Part of a small language model's weights.
Size: 13 layers, width 160, MLP 640 squared ReLU, vocabulary 2048.
Architecture: rotary positions, no biases in attention or MLP, untied embeddings, normalized queries and keys, capped logits.
Training: a variant of Adam for these matrices, 306M tokens, 3991 steps.
MLP neurons of a small language model. Each row is named by its layer, matrix (up: input weights) and neuron, and shows model dimensions 0-159. Each number is 128 + 24 x the weight over its row's rms, rounded and kept within 0 to 255. Numbers have three digits each.
After each neuron's rows, "fires in" lists the words (lower case) most often at its 100 highest values on Wikipedia text that the model never trained on.

L5.up387:153125131166114114112111120158170160145159132123147139147116132113130136177127122201074109130130153143140145126111099135133142110125161170158138179128158112111139165164102110128099194124141132132140136087167110179157127076134140125110180105124125130152073108131156093171154126121158117146151135125165146126167152129145096130114101150096158114096137152091132138180128144150140147103134129115136166079139135121130154140121134125124150122170144133115121103098120115115148122130139108
fires in: "that", "which", "who"

L4.up568:149127067114127090117141119127153127097108137132157169107135127117158116141132134122129126082152145119144099099120087162125133114133176147110139172178169086113119097162100160084135160116131141121159115117129110132155117103138089124151165107116163113148088121136128109154130114126132124118153132172133149149175112113108118103114108117082163097126126158112154104107134136134115113110108112141146124143180174106097177147136136102169157123173092140114129151118089097086146147137153102
fires in: "has", "can", "would", "will", "that", "may"

L5.up183:143085135163139097113163104119144141128110169114136114131126141127128142172143193127117111130176135141116100139116099182107135119178152134131120143150132120103150128149143172131149134083104137125131120108137093144157142091179141092171137149120151102165105108159157107136152110103097062119166154127136152132105140110117120113125146178107147123120127128115106114129138111135132137114123100124167122176140100164088146161147110120114105075126116128126138121101123174112142151134186083
fires in: "all", "full", "off", "of", "falls", "allow"

L7.up224:167112151116095132146126108132150145126152150130116112149127131130132193157079195154139117111099172130156069134130108137130138127113133089144144114173134111138188135167118102154158129186098115153134114114146107137134119121122082092135130123153110066149083150123132121101126077127141108123105132106137136135121071152116099129144109145114125118128163093127147099157174166175159127108117131154126144149135128115145119107119111135119111163152136135107157086133135123173143124149133135
fires in: "television", "football", "utc", "footballer", "tv", "jazz"

L6.up310:151147098131128173121131120119121147108092120122128193150119126123162112145099170153081118110200130107174140141123123142109142110140158080094094177124138138148112119170090143127119122104126158151121166084102124140155129149129122156174125132126154137122142118132102105139141103109126142147120108092153165104114132127117135125123113189133083143138124130161143140126141137147154165130151150158143152154104127098140190124094116094193147122147093159148135126153144121113132153144154117
fires in: "his", "from", "to", "her", "its", "years"

L8.up235:140171152139128153125143128122148177131128183100144157153129182129123116112100165142158101076108136131113063114128090172117089142097133144138119139162128125124166122172147169093100100118137099144135098129127130161141148111123147147132140149146122098126134134089148140123154107127104116142098113148152144112185143147128109167082160115136131133142097129119172128120124140155156182139147107089131094127133137133158104142076122124139103103153123142129126136089138142142149100061117132
fires in: "of", "joined"

L7.up58:114156104160099107157128171130121144130087145109150153167139139167104110117147148118094132142129086161092119166102121141131170111127130123095129095142108104129131091167113106135147128122122140122130135108149133112133107092090077182152125149153148089142089095115164086102124083120111123089110137102158138147132127117118129150105139136121151073155106148167146103123152093127112187135130126136139133129128105138119138156141096110138116148120065121109144100105165109062111117111144097
fires in: "such", "known", "early", "well", "months"

L4.up128:150127147107107121120127140118170173143134132116117187153071167086129117134125162143117113133107148162117127169137130151157102125120147104114137111146138110116158147132102105132093112167153169152099120129148127151181177119111120122129095137148124096165103118118137127125143087109134100061134110134123109138108111118138157113118072129134146111109161150137176136193105109144141143140103142153116091121128120113153124130156186108096086168151119143143124096151119114156154122118099160
fires in: "one", "two", "men", "ten", "three"

L5.up91:170126116103126102126142131139151145157112110151124157129131138134146135152128148145092100087148092142139106126131106134162135133130149131125125179142119131125138129136138125091137118139136157137135156123106106173178125118144068136175182147168166104130113123119119145087136132123095108095180133184144129158110101127142108120119115140071123155098129130089115134098135135149178158136124130108134163162154179144138170127123144119148171158128060147131123127185143143141122141082149121
fires in: "had", "at", "during", "to", "following"

L6.up153:139122099084121158123120104115142184095085157148129170093121126181147130156132153106139111097152090139134133130147105139184111104085196131182107162117128126144137123116135120119127123102110122134131111108127109131160152099167111095116152116105120155147129103131126133118121127137152087085141131072149164133178157127080101145103144145148141136153148094131149102118185156164151154099124106110146137125162132107100120143129145088136166113129134115141160113103134148137165128116144132
fires in: "of", "for", "to", "potential"

L5.up541:161129117150099137146142147118114166106155124085141151144125204122126121157093145084095131091134120117178090150137080143130125123167124093104093127119118141110141153118111136148138140093110119139129139112128137106126161120158130086146160148148153146142145106067163114084140124113122086153145140134145098114126131130153148153132159133115096131175111132185125068121192101145125151125117097125106149132142101162163137119114112077134122106110146112118153138138104144148112092155123133
fires in: "of", "band", "coalition"

L8.up513:141138128162129139103146123116181155118138140121131147136128120093158142116121133118127115142152115131121097127107126111111094106137164140123136201115110136129182132084065120157111111104149117122126118058160122116144129123147082092163128130096068118107112113146112136151085113125129097140108136128119132116105149127139126096071122131124138176129138131106169166136153104145140162147092173161165139164142146123145129155138142118204167140150094135118129120140113104120122136086146139
fires in: "to", "from", "with", "his", "against", "download"

L6.up272:098084134131124104124162126101178123115123098156162129144131147116156115130142147175114145138167123147132090106144084147128105130144111144090157179159131104111151115152108162132107149166129158147113126108110125122172159139134155121139115076146130152107122113139125107129109106128111130135130144167119128124137162122086111111162178129098166101073113180114164129122097089147102174067126103157108143149184158115133128135123140101106151125161106122137132101136120158118111135165153154
fires in: "to", "can", "may", "not", "will", "should"

L4.up306:104124173138127128125113133114193206135075127141096119134147130129134140165107115125084138137138104132108135150127120094077116118120119105143105131132125133111157155100102124159119145148177153148172101120121117148208153136150101137140110115201087113174119123082111113126116160128116157130140126182134130103157131118121120113148097168124104148111143118137134116161148157146165147132145106102130084139132108150153148137138131131139099146151084128135147096160151127114135131148129113
fires in: "the", "what", "shade"

L3.up399:120151147134083106136123124119146185152122161130113122130107131093102128137110141117137138104145107163119120098086106125093186078136113148114114154127122100122119119198147137097116194132114137159118152127143123163122193129143109122110166114111112129156115115143122150140145134136101096149162149130151101145129155115120126123101120171095135172102094158091137106162140138176126116124086147119141100111123092168135149103124161116116135091097151171144136144112171148108147126122137168
fires in: "line", "zone", "limited", "engineer", "link"

L4.up26:128112086130114131163104118127160182137130161120135143115138127125118136123107171214137119122173115160154113094143131142160094092127138118133105148125144129129118193132117151105153148078119123120137121094112092145130116121104133121105081086142134101101106122126116145143137141133146072105108095151127182153156136158102108196110150115111128117161164114159117102142146102136143097108069152125155106137149096133115139088132100122102096117132126113125127127105148099099114140114105115
fires in: "of", "for", "on", "african"

L5.up143:191144120133125111126150114103166183087067151103120147131114124156142137104127121132098139155145126149147111141133070164160129147114154133166107135148147133101135153139140107132103164188108146135124148131118095144186150086146136155114162131101121118156112119100126087135160152112067163113194149142109105130116171118097108114125121133117123138144128165112156122177128126150145101119145146132133126135082136140115160160135122117111129136144083137166124115137109111127131133111090152
fires in: "was", "were"

L5.up124:154121165174115099152133146111145118081168157140127165153106142148159157151124139096097129130154152106120098139132124053140105111184111115116089148125122114111100139177118159103108142138111123179110165064144144152114159153122114087138113115123127156116130123132151100105100164138162076092129138115123124115092148108107139090155158119137123158130070124172120115112125109157145148132124113159149123154107124127105120116083111135146128114154120122098151077129117122124142147132154122
fires in: "or", "and", "origin"

L7.up594:182148076157127079100137113124204116140123154127115146146135149104131147112134128149112161154106080142156105123135139146124116139145125129136081167115122142060122124185106105128144160115189126140151099112135112155116143107130137149132179165134090143115125114105173069147127102116110086127153125130105126126130149110080134135096170148109114129094109115134133125122128126156124127126118094115183092093108102147123141128127144106131129105123095104102125132142100150128166149113119116
fires in: "has", "of", "with", "in", "have"

L7.up132:151121116123082139106087166104190115094134135116145147115085134103095160100118123112131145113131162102153093095116123179132197098082120099118105130136155092134153106089107136116122152120143112142172132143118137129167168129137097133102110167134135155112164115072104131095157150125134125132125128117132142120109102117159106103138172120104102150121055109106113117123142089156152120136145129118137121137138151158141114139157159127162139134105123126116158103168159128109127082124107145
fires in: "by", "was", "digital", "díaz"

L3.up219:171165142146136095167123140129131124128093134141092140178131147133104123162121139115101148143140133130106109148144173089123144130161165112118175146126121143114111142126132152158152116152161132129118167087113131140132163076155144125116121154124114129139144108138164133079137140135092131099150178173078175109131139120091144157104124176140100135110067114163132145152122109147153117098117090093104092104127119136118158119151144102146060132111112140101128143136125144142120106080152114
fires in: "in", "influence"

L7.up49:171097131156149142185113160150129124160162108144149117142088128136135143171126155147089142170135148127114163125128126141114144099128125109151158126121145132140141126124113143109120125108125142135134159113140141108118123120144153113125117123082125135120102121092089104142217102129149111141127118124139146117153124131149126107134116165120150096105121151146101135137147165160131098104133125154125113125170147150110207172096147082112087203186109115113148111119117137083110164137121107
fires in: "that", "which", "but"

L3.up614:182136165132108113124140079115130144140144128124139106128131134104143126143104146109062127071136135162128134151125122134132122129107172124161140120125190115142157163116148114115100155124132140150130129137089068100134141136149154133091143150137110111156068131125135123095144088116062117155123143135131122158103103135146125131173156155108122124105119126116124104108131139133148119144126140080101161142151143118119208137141132114126118154176089145113135154173142115087159114117087154
fires in: "were", "was", "officers", "center", "members"

L8.up382:165123119121129104134096143090155113117160112109140145116111145062129110161130143149127132092178128168140138123164141103114080136174137154107147146150133134116094156124087118130176120110112125140129113118103088091123168102102127135193081101108100120117114143112121104110159118117110097103104191135107150126112100122136102133111111161090148094144091101161133107080097122123095125157156142134099159118166135149110122075112126110139102106135113157150139127144121121108146124127097126
fires in: "is", "has", "are", "economics", "school", "have"

L6.up306:116151131164112100149133113068135125131088148143106151180114146144152108135148160142123088138138135176099093130123157137155131117160156136094133132171121119124144134129121128139149132139149144118128109138111124103115104119083113122179125117145126114138105109136172132113113112119072152123136148124124152128141060132097119086099089133121150150124128107105166141112156156109084169135160158159183073168145097160123163120126098118129138150127062128141135123117160097131132126095141101
fires in: "such", "well", "defeated", "now", "foreign", "off"

L7.up219:126075118169097138141112129131125153106126117135105161147154123119130135109133155153103140114141124129176112181112099111174112117135142086128110089112124137086149133116111104121084125099154159115196148079118128131184140148084126138104107149139163112119135117092174108112106121137157106109126178125173120119103126135101110136121123118138156098129101127108091121141174134154143148137124100154112145112142131184125118112157128107123132114098125120133161121147161172143081068139119158
fires in: "of", "with", "through", "oglu", "lady"

L6.up571:138191154129091154141107158132107145128127147106117130140139138151120133096081140145145133136124123133139112139110137096172157142126157122143067144159111125131118119144125147092138136085161149141134094122119122153125126117143144191136100147100132082137146103100089166070161107094110105109163120163115097186115107147120134163136139164145148157112136096110096095150125142125167153090119118146134147088151125137150189119075117127125132103156140100155146139121092153141112130114125113
fires in: "general", "central", "center", "genus"

L3.up526:169082099115085163132101154119142127137138163114122178113107148110113163141122171127126129114139172185129143140159099130119147096168131119134138125128172136116171131150152137138111183135107134137132155143158139128144119130135100128158133130155118117146099127192108137155151161114107125121151183149135118139111110133129141137116113155096104146143140147082133150135113137128092113118162133127160058170135149138123175125117176135111132149156114180087127108121111188129158140119124137
fires in: "people", "children", "those", "women", "house"

L3.up343:169146145180135103156103089101115144124088146089154101135154121131141113141113207168116137148149138123153150154134098104131139126132103151109124153128118141068108156103105160118136103080152135130124103093121111096123113111128138165169101123146165106142133096087117090138161168117121086105141177161127146105165116133106136135152123130099169103145126134131129120162122135146117140126130094114125146125166114128145165103148111109110121193142104116107134125129138169114098125098158155
fires in: "on"

L4.up347:135166108179133109162121129106111112137085145084157156163139148133123140165130143146140117143113127145076162120142107136146114081170109119163117134130117130113094132156097127090099164110136132172129154112094138135127135119143120102137095133137103103136137100125120083102203112113115091095186155135114126143098134126132156128097130171139131138096120134162130096128175143139147139145154118139146152096166070149144145103143126117123127086120120149157124167119118173128078115108128109
fires in: "all", "along", "with", "nearby", "largest", "on"

L8.up85:115079140191120077119150126118194150132152162147135149151104154126092126135132176124138117103141128140127135148098114160108158139119133100164159099142101126077161163146112107120152172157114152171135156118132142108164172122114095109139127127167073146135133113175132148100111133127094149139137095129137145129127140136110123080136129114158165149153136126135145161128094091154081116116127128148139113162139159142121129154154142126124145108177115120162127087150109145107136102167138114
fires in: "to", "not", "t", "women"

L7.up370:134151109119108103130118129143146151149127105141128153113088151093120125119136134142095137166151138115141154122113156099104139137113116125152143183134108141068143072098157165109126099113148136139109135083093118134101160142131129150150187168128131136164156117181110110146125112104114129120109108166133175110169127130092124138131161121144091126112118134156138108105161099162114148096133136129138135133154151135142159123144156107093137105177082125115165163148091128175089112069111112
fires in: "to", "in", "on", "into", "up", "over"

L5.up247:147121086143126107148103121136139164107097149129113138100142108141110128123133136155138102121121147171147156127107079175123157129150187072131109140136123125140114168157110159114136130091130122147116146055172085104127145108136149116134140099120070123133144114187080122141125132127120116129126141104150172123124144117138124117130150122125147124136145095103097146081148110160112180110132132107125094162151115131097121108082079099113138125149117122131119143104176143146082123080146110
fires in: "of", "military"

L7.up61:102131122131075131133158192116135151105129163132138105135120134138129131111145170134142099146140096165107111124105158139177146160146119112158089125121121105079149109115149127136149117100129142126123158134157090104179106125088092176169140116164127096111128097106161113139104100126102144158140103111119148158167126148098091118095104112152094119156099121160149076127099123149109109104103128132152110163130097171131129109134110106131128087105117158101141121106141120128154170122109079
fires in: "known", "such", "well"

L8.up0:143162106151111135127145115147184162120127143115168148147133124125103128177085118134141190097125133167154107135129108108143117103104111136119125125126111118108126150153120119081129130100097131136140128139104082090128106072125131131153153162136143082125150126129142097115130150108066135103164102085121148138123085120104112095135151097079148156122121112121146119109176110119145163110129090119131135114128108153111170118140165110176123156136102100131110125124119132058123132123125065
fires in: "has", "have", "is", "effectively", "perfect"

L8.up141:178097127113112119145131168141132140106107125123134161111122114152126137155138134121121125106178127137155137169128152138127118131119128162150136168102159151110175133109137123130148175133111155141166127134165132147168077128132148102125107104164075146122131096174109095135124083132124123115130141176119110145165120121092154124107108130128125140090086122136155127167124154137096149119136148099214146137156146139119130121137121120097125127135072152170171103155133170106132095157086130
fires in: "they", "can", "that", "who", "would", "and"

L8.up418:155106107156136073169118117101116166112108130118130158133083128138121163098134127119091126157136122135061129120129098122153128114108116148139143127136105126129139139142121171138120122107168178119124115085130153139168121114164125088135140136200102090135154141115139112087157131127117099098156143181116176105125100113120113145143131132102115156081140103113126117138133098165148158146130074113130121150148101140099126130141103095171154115134116125118152132163118178153082103124092122
fires in: "of", "with", "for", "a", "and"

L6.up345:158123155168091171122139110116169119113148199099153166084086150087132126136147161114120125122127140128123124111119121130101103109168135111132131156102103091101121157173096162137110171108107135145105099099154127142149137101170127090121154132139133144148145124113152087141123092087132083104163094128155083129137146115122096165110144129133115106153091131154127128112126123146149138117117088105136121086180085102140125156105095134138139114121136124090164094098124136141133139102133156
fires in: "of", "or", "amongst"

L6.up128:156150178116109095138143129137179119140149168111154141164157146130127138120124143109150138098192121125134129152115083120168134127140133137121123123157145102117156122156127146070102193111131178170125153101109095153161157118122089103120119101123156130133126095148117129081132086125125149127170128135101119140172159142170076140131142108089137151086121138123154088112118169134114100145105104111132132094135155146113130153149179130113142156173105126121137139102153123102148116127135129
fires in: "can", "also", "population", "region", "commonly", "sometimes"

L7.up227:162138132121123103169144112100159134141089175112149171127118148132164122160130118131081113091155101167138121136140124107158106090124137126117130148141187120119149153160119153111136154135098140149154131131120137167164128095173106121167162089149170068126144108119115089130127098117109127114167133169138137145122149123100125115075145155078142110104129152118145165120150160119095165127119137103147124127120159142115159135127145112124151195135090155136134161151110113091130144145151147
fires in: "can", "would", "could", "should", "will", "may"

L7.up48:099092139118117120127148153065191158139132140121147118181107142128122135104139122122107147109185108150119091128120112088149115095113117146148148144131123128091104167168055150162125111102108095117150110094088134092146138122105110119147142145177133131124156134095123165100137116126156157134150129208127125137143118114087140137140131179087119138107124132122110142151132122139121163133144089129115137126144136154128120116110126097149145102119105150118164153168138150111157112107159093
fires in: "has", "have", "had", "having", "despite", "make"

L6.up221:128101080123129147128151118099137134153132147136135089168120113092118120117126151131114122095166105130095115099155083140165096121110180143138152132165120103133128125162148168135140167101145161122130186092120119154133153126160148113130128149130105120099089107080166141078136136122072077088165146110111117114103156143140101174123121124148164148110145095131147082110139107142134100123098089112151148118148178131136132126122155116153154138154141130115122108138180111131149132154154109
fires in: "of", "in"

L7.up525:167119094133133073155112162160163121106139124097125098145097136118106115121141144110082154124138164164132110134121152117142132086164139174137145116125139129071126141133097142117128146095080121105143128116102116145129161103146097153133163138188134083158162133093116156125136155118101160090142120157138122125100127115054103092098135157090129155122105159127150138138137151126135099125132132122149123129113183114113152084143115126113136153113083140141142106165156170090133128113117128
fires in: "have", "has", "is", "are", "had", "be"

L8.up115:138153159140123110136143136120121143100139159094117153130132151120142132133096145130159130123101137107143088135066056156095177108114178110092089118180136095093142133166151152126157132105112120137118099142160138127128133127161137146201123139147136108126127111155104133128141169118078121126143143113125108156103111140141142104148168164101145156148099125125109131126123150159135157143107115122115140109185102137147176156119155127149141174165114123076114132115133157102141137156162141
fires in: "central", "center", "cultural", "century", "culture"

L4.up627:123148077165148102153132122148147164085071122090117156126137135125086136122122134164108118096109135154132136144148134088158111107149150139167090168137130120127146147164130116151104158138167153180129126097133150126139126138105116122148113091122131110127101116138144099168158141119143144094099156151111165102181155128144133134092089112114140105160093124135096158153183128172164130126141111104166130150142141143134123158136157133142115166131109140090145118144152086144148138127141067
fires in: "while", "houston", "since", "what", "white", "small"

L8.up410:110128134124127150161098130105119123087081166116100152167120126133110125106120173129144110064120137163113101114147138114145111147111161146093156138163147126139148131136059127130154142127137097132126085136125109142159165071124119153137151156115147128088117121136132080095166125120107108118114124168145146122159153128151150149097149136176130146110106115136129104093132130151141124069107087112138106121124122096146122091085069111132143095132110171140134116152105124145128134090076124
fires in: "for", "of", "directed", "produced", "preceded"

L4.up596:157153147179138094186136185164149136090142137102124135108112119060103118100141175119100157093150111155129105129128124118113117123134125156143156151153110122117173153135136139094103139131128128150112132119091079118103118113130093145120148147114109093176118135092151101098141109123095148120170139133096127136113091098096135111166139130084143088097101131134146161122126126136161118128118145179119105122154169089106184139142141125153128131125076129127146148156127131118129134130098099
fires in: "are", "is", "areas"

L4.up285:159128137119124172121121127131165147140124134149117159133122183157098159157121126169137102153108106145115135113170111157158098092132111132118090130143111089127177132133092135138129185098169141168132170109133117150109139132120088084100122123164076082119121124151130164101128130121100147076117150124144167124161136124071116133139115126154139115123151134141139129133156125137167165144118138118122112173120144134118129062095096133113160142128121132120144094124111107171153124088090147
fires in: "of", "association", "nine", "two", "three"

L8.up237:167129139126113131138124147152106103139119134127139129128125161111107142148103124166097167192106109139133135165142111134151122098129102150146133185116139117167139141128114112118117127145157088153128131119145151161111116097148137091085132106139110095163141124166140086094123105123077101120173136164089117113114089135073101135103120109154109136128110076156136146131162137120134125083133099127152126103120109102126132074117098103095141138156089112130142110167153174157134073105113107
fires in: "in", "on", "process"

L3.up30:150119143111115103131136143119173159072138117102105157145117130117133176133116103110132123105110102135146091098098093089149109083091123111129074161158159102142103132131152125116125117110140120123119158101152118122150159111177140077101167151160095113110136111092123128064123137126123092138158125145176189152138160119105104110163100132124097106087129144119100096143131112120161133102127109117126107106166143093086126143112126125149136135133071108134151147120130121139144113166111133
fires in: "professional", "senior", "majority", "major", "junior", "regional"

L6.up414:140107105176136066184116111142124182132116145087153146117121143147133121132112168127097169127120139115146121131140119108168175110154102142118093122123121118088142150141112142187131106133153136143124110057105143140128159112177133125099086159138131131162103118104175104107097152120118129121131101146124109132108097125122132121112134121125095131090121067164080151117139085140125116114076130125156125085154125137122126120139116134099152135130075114145130098103138135090152126117117105
fires in: "on", "every", "everything", "as"

L6.up62:130113165088122154167108131129129148114145125116129151126119137137126143117128133125105141132150149124109106128097148155122167135162123118104154144155116126150148118129107132123113115116155209178090091100128129061131171117158132114123109122152108076122125097110129125133139099118119085120091111076108119114124144119139134152151117179131124160121091115177109077127148099131122114130120111156146133120175112114136144194123135121150133125128123195131131143115103152118098109178148064
fires in: "and"

L6.up53:155139092130074118139143131103135124138186137097112184145144103100105130129126153137128114097137113152150117144125081146179118091126173136150130114115121129135112172125096143131162136101133148127139140117126121148141153116147165109110142098123136153133119101090174155107112131122131078106090153150126171159170135142141108165121110117112157132114110081119141097143134137160151110152147132142136125118165112173129110120129154119152197080112140145126115109135187147136123113126084070
fires in: "of", "from"

L5.up273:144119087159142108141119129118146123092091135151092111116106156122101137111128181125108117129117140146132147115144098148106160141128165101122126149166142124083140161101119132172130120144147138139165131125152142151139139103164128141154161163111091126100128128160159097123142106124093084098141182148115158118088102118092141115093121122172138181131112182089159144106115107176137123127166130142177140163122124154167140081133130114137155099120136140132137107138123185150125155104101146
fires in: "by", "with", "to", "lyrics"

L7.up592:168115091136142144130096138136124115129123108152159127151129133126112133151093110115143180144132139073129168127159125114118144117136132120178147203135115131161122136126125150149098088099150127130127183063123102147132160089164118163153117165101148120157131115118132127109135113098118114101132139135141161124108129126096128154091119127112160115135132131130103079152119128123121105090097123198127170108140110151156112138060100106111132122136117147155155118117115188137094116106112150
fires in: "on"

L8.up544:132132108145130110176142129150128161144110119145109115148069134125104163116142141105103145146113137102114131104149103111162153105151141118151122124138111123126110130131160148115123155120123128174139146097119098121124086113118145140098146177104128060110126111121187153091160116128057119071153130112122132131103169116139128130155136143152136098146067111130069087140132133128154164149140125130126164119182154135118127145150112092160128137164125134161118140126084142158176136129098116
fires in: "as", "asia", "initial", "according", "asian", "italian"

L6.up599:127147139110117140163077133077146116116131129107158122131140130107117177147148137110104144092172109162106098175125114150179092106119113085179130132109144151121170126138086131117149134102136131148134133103112104121125112131184118099121124102105133121109109138111142146137153166120093146126097109166083141129158141144118132161117134137142093084102122158131143097115167182152133119098125128128112132110101114109103139083132148126105125122176069190105125153104148137140152123161152107
fires in: "population", "temple", "region", "department", "investment", "channel"

L7.up247:140111137113109127116101132100144126158171142112098149118135102136094120137123187132112117129166136160153131129114175117163090139118150141118125115131140123103133121132094126186169152130116117150152140133136127099149102111128134141202129130142143090146118105116155150116165078123088158117093114117148130094133094137109122104077104181144140131166099097165126119132143088126122150115159117144195146149119090163136119103129106119121135118129127127082149101121199124147095141102105117
fires in: "known", "of", "well", "name", "years"

L4.up209:125116130131109136132146123139151157124128137158102178101087156108148134155066118136132126121138112130161151171112148148130118044147129140108094119127140146124120143134124108164105137124128156132099163135145139112145140121144100092156091121160099106174132098133142099092149164120142071123149112107151119134083141110105139099124116149115108123154135179149133114189118145167165165145116154161141105165142153118131142101144135103142134122147092149157152141159133153132142063093121121
fires in: "two", "three", "ten", "four"

L5.up242:133167173135137104125156179112186144118094125123129174083103133140154127115121154174116105161136129134134086102098111137118131160138135088101128142142173093090130082107111159100113126148132155129170150119140085143137131134121105122134112099103123162104113097131120105121144144122140099139129108143123138133141109105111125073144145153066099098129123130098110144105150104149122150117121110169105134144166174124125137138119094096157163107147083108136136133181135105094089099152114141
fires in: "would", "did", "began", "could", "not", "should"

L6.up312:159130095153088109177137108092131134127133137160131156112125140114144171099148113148133137134112099139079152153125121089116085076174130124142153146149153106104173124116163138115097136157191132169144131137094124159148144131142144095125129109145100119102089125135146138104105125116116129149145156149090168131106169115112139108110130155141150109095138105151152093137167157142108172132164071136136112101124099164127132170146127098160118126124087134115133123085108129129124084119154100
fires in: "the", "south", "west", "northern", "north", "middle"

L8.up174:131152126163093119149125132111123125125119139092141129108107148134140108158136169131140153108147136139098094131091113138144102108088140159146133154156104082127162142143144157122112141122124139118133117140137114126127160107116117090112148140113141096093103123101179072106143127120121096100130172141186136149163150136093091156130159204105125092093163137179155105085175085126131174090135114083117095104121123124123127129134129124127119143103086117108171110106145129132144156122113144
fires in: "of", "all", "pioneer"

L5.up127:106120138109114104153149121111123118128084114150125143185107122104118153099109147118133113131139082122128089180095127149139144117115133098142142176145133119102109120085107171129116138156177132124140126138148133181122123118142078128175162155092147126142144112127099092126131107116106083128116126156158143117175133150125114143116142131119146156150119139106118098107150117183147152144179065128134130145154115177146189120131136071132172087136114112135129137134111136113102152132092147
fires in: "during", "on", "following", "ended", "of"

L8.up581:116099117169134081120137104138125151105098146106160122106151146168107100103093153138097126122135127095161120168089099134136169166157163123114152134101124097150152170151086161120168168154138140141136160142134088131149121113097136127122124134150104139121135123137141114129129130128140156114097146137115094098106133107111126108109143126140137129157160125119138139109144143177141071167127115121157129080089147167101179103161120107130152138154098182162151111137123158097131119123105062
fires in: "the", "in", "a", "that", "and", "s"

L4.up30:157117089121134149133124127124152158141134148101123133129120116119139120156112161158121108101131161191145144129095088129126098054114128151153131142131137111155157168191125159114117182114121110133159087134128123115146089095131118118104104112130091133134118120147109113139144109132135114126125139109118185141175099114147117127136129134088132106121151121119156084144140127119143097106096132127180130110173147117105169110114170122077135164195088123142129126105096141129151139114166095
fires in: "which", "that", "also", "assistant", "important"

L8.up309:127150154155097166166114116129107129124081199096156148095132137113119139111149170127172114118127103132118139131142104145128140115113145076134130124154136139124151153138089128107114101085126126138115145104113135074130130113173164107115130132162107129147141149107127091128162081112147152057130157121118175157109130121089111106113127146092177157095141164129116143113178123123141114134085102103140102158110148137138149144125113131118123174110130126149158107115141150083144156101090133
fires in: "most", "more", "of", "much", "very", "many"

L3.up437:146107104127084083168097130115170143120115137134150140131124132155126131156135132154105156134082155145102117141157126142095128114141117146168142147135155146096145130133106148138149158133134100115122161133095086150145186146108122140153136122113100131137113123156125108108168144129065129141130159171099167170138099124102098101118133174102130138121077099150127147143136118139098130088125135114141109129147159208100156104107183121112124131134113171123135109095126176083153132123116131
fires in: "area", "life", "people", "these", "game"

L7.up566:155138132129116086120132102127097126136101146103118115120122136111143166144044199128118144126099154101150105151090136147124177095124126116123108150183144118135108099143141140196173125137114116130147118139114076080166151134132119156142090103168099129108110126105161089106119141105118084135146139121115124117119143143114086122160114134093144114106139101135113145120134122129127095140106065166127146117138126170127140129135113134152128129097130085106151072134141123106140162139138135
fires in: "festival", "professional", "professor", "cultural", "title"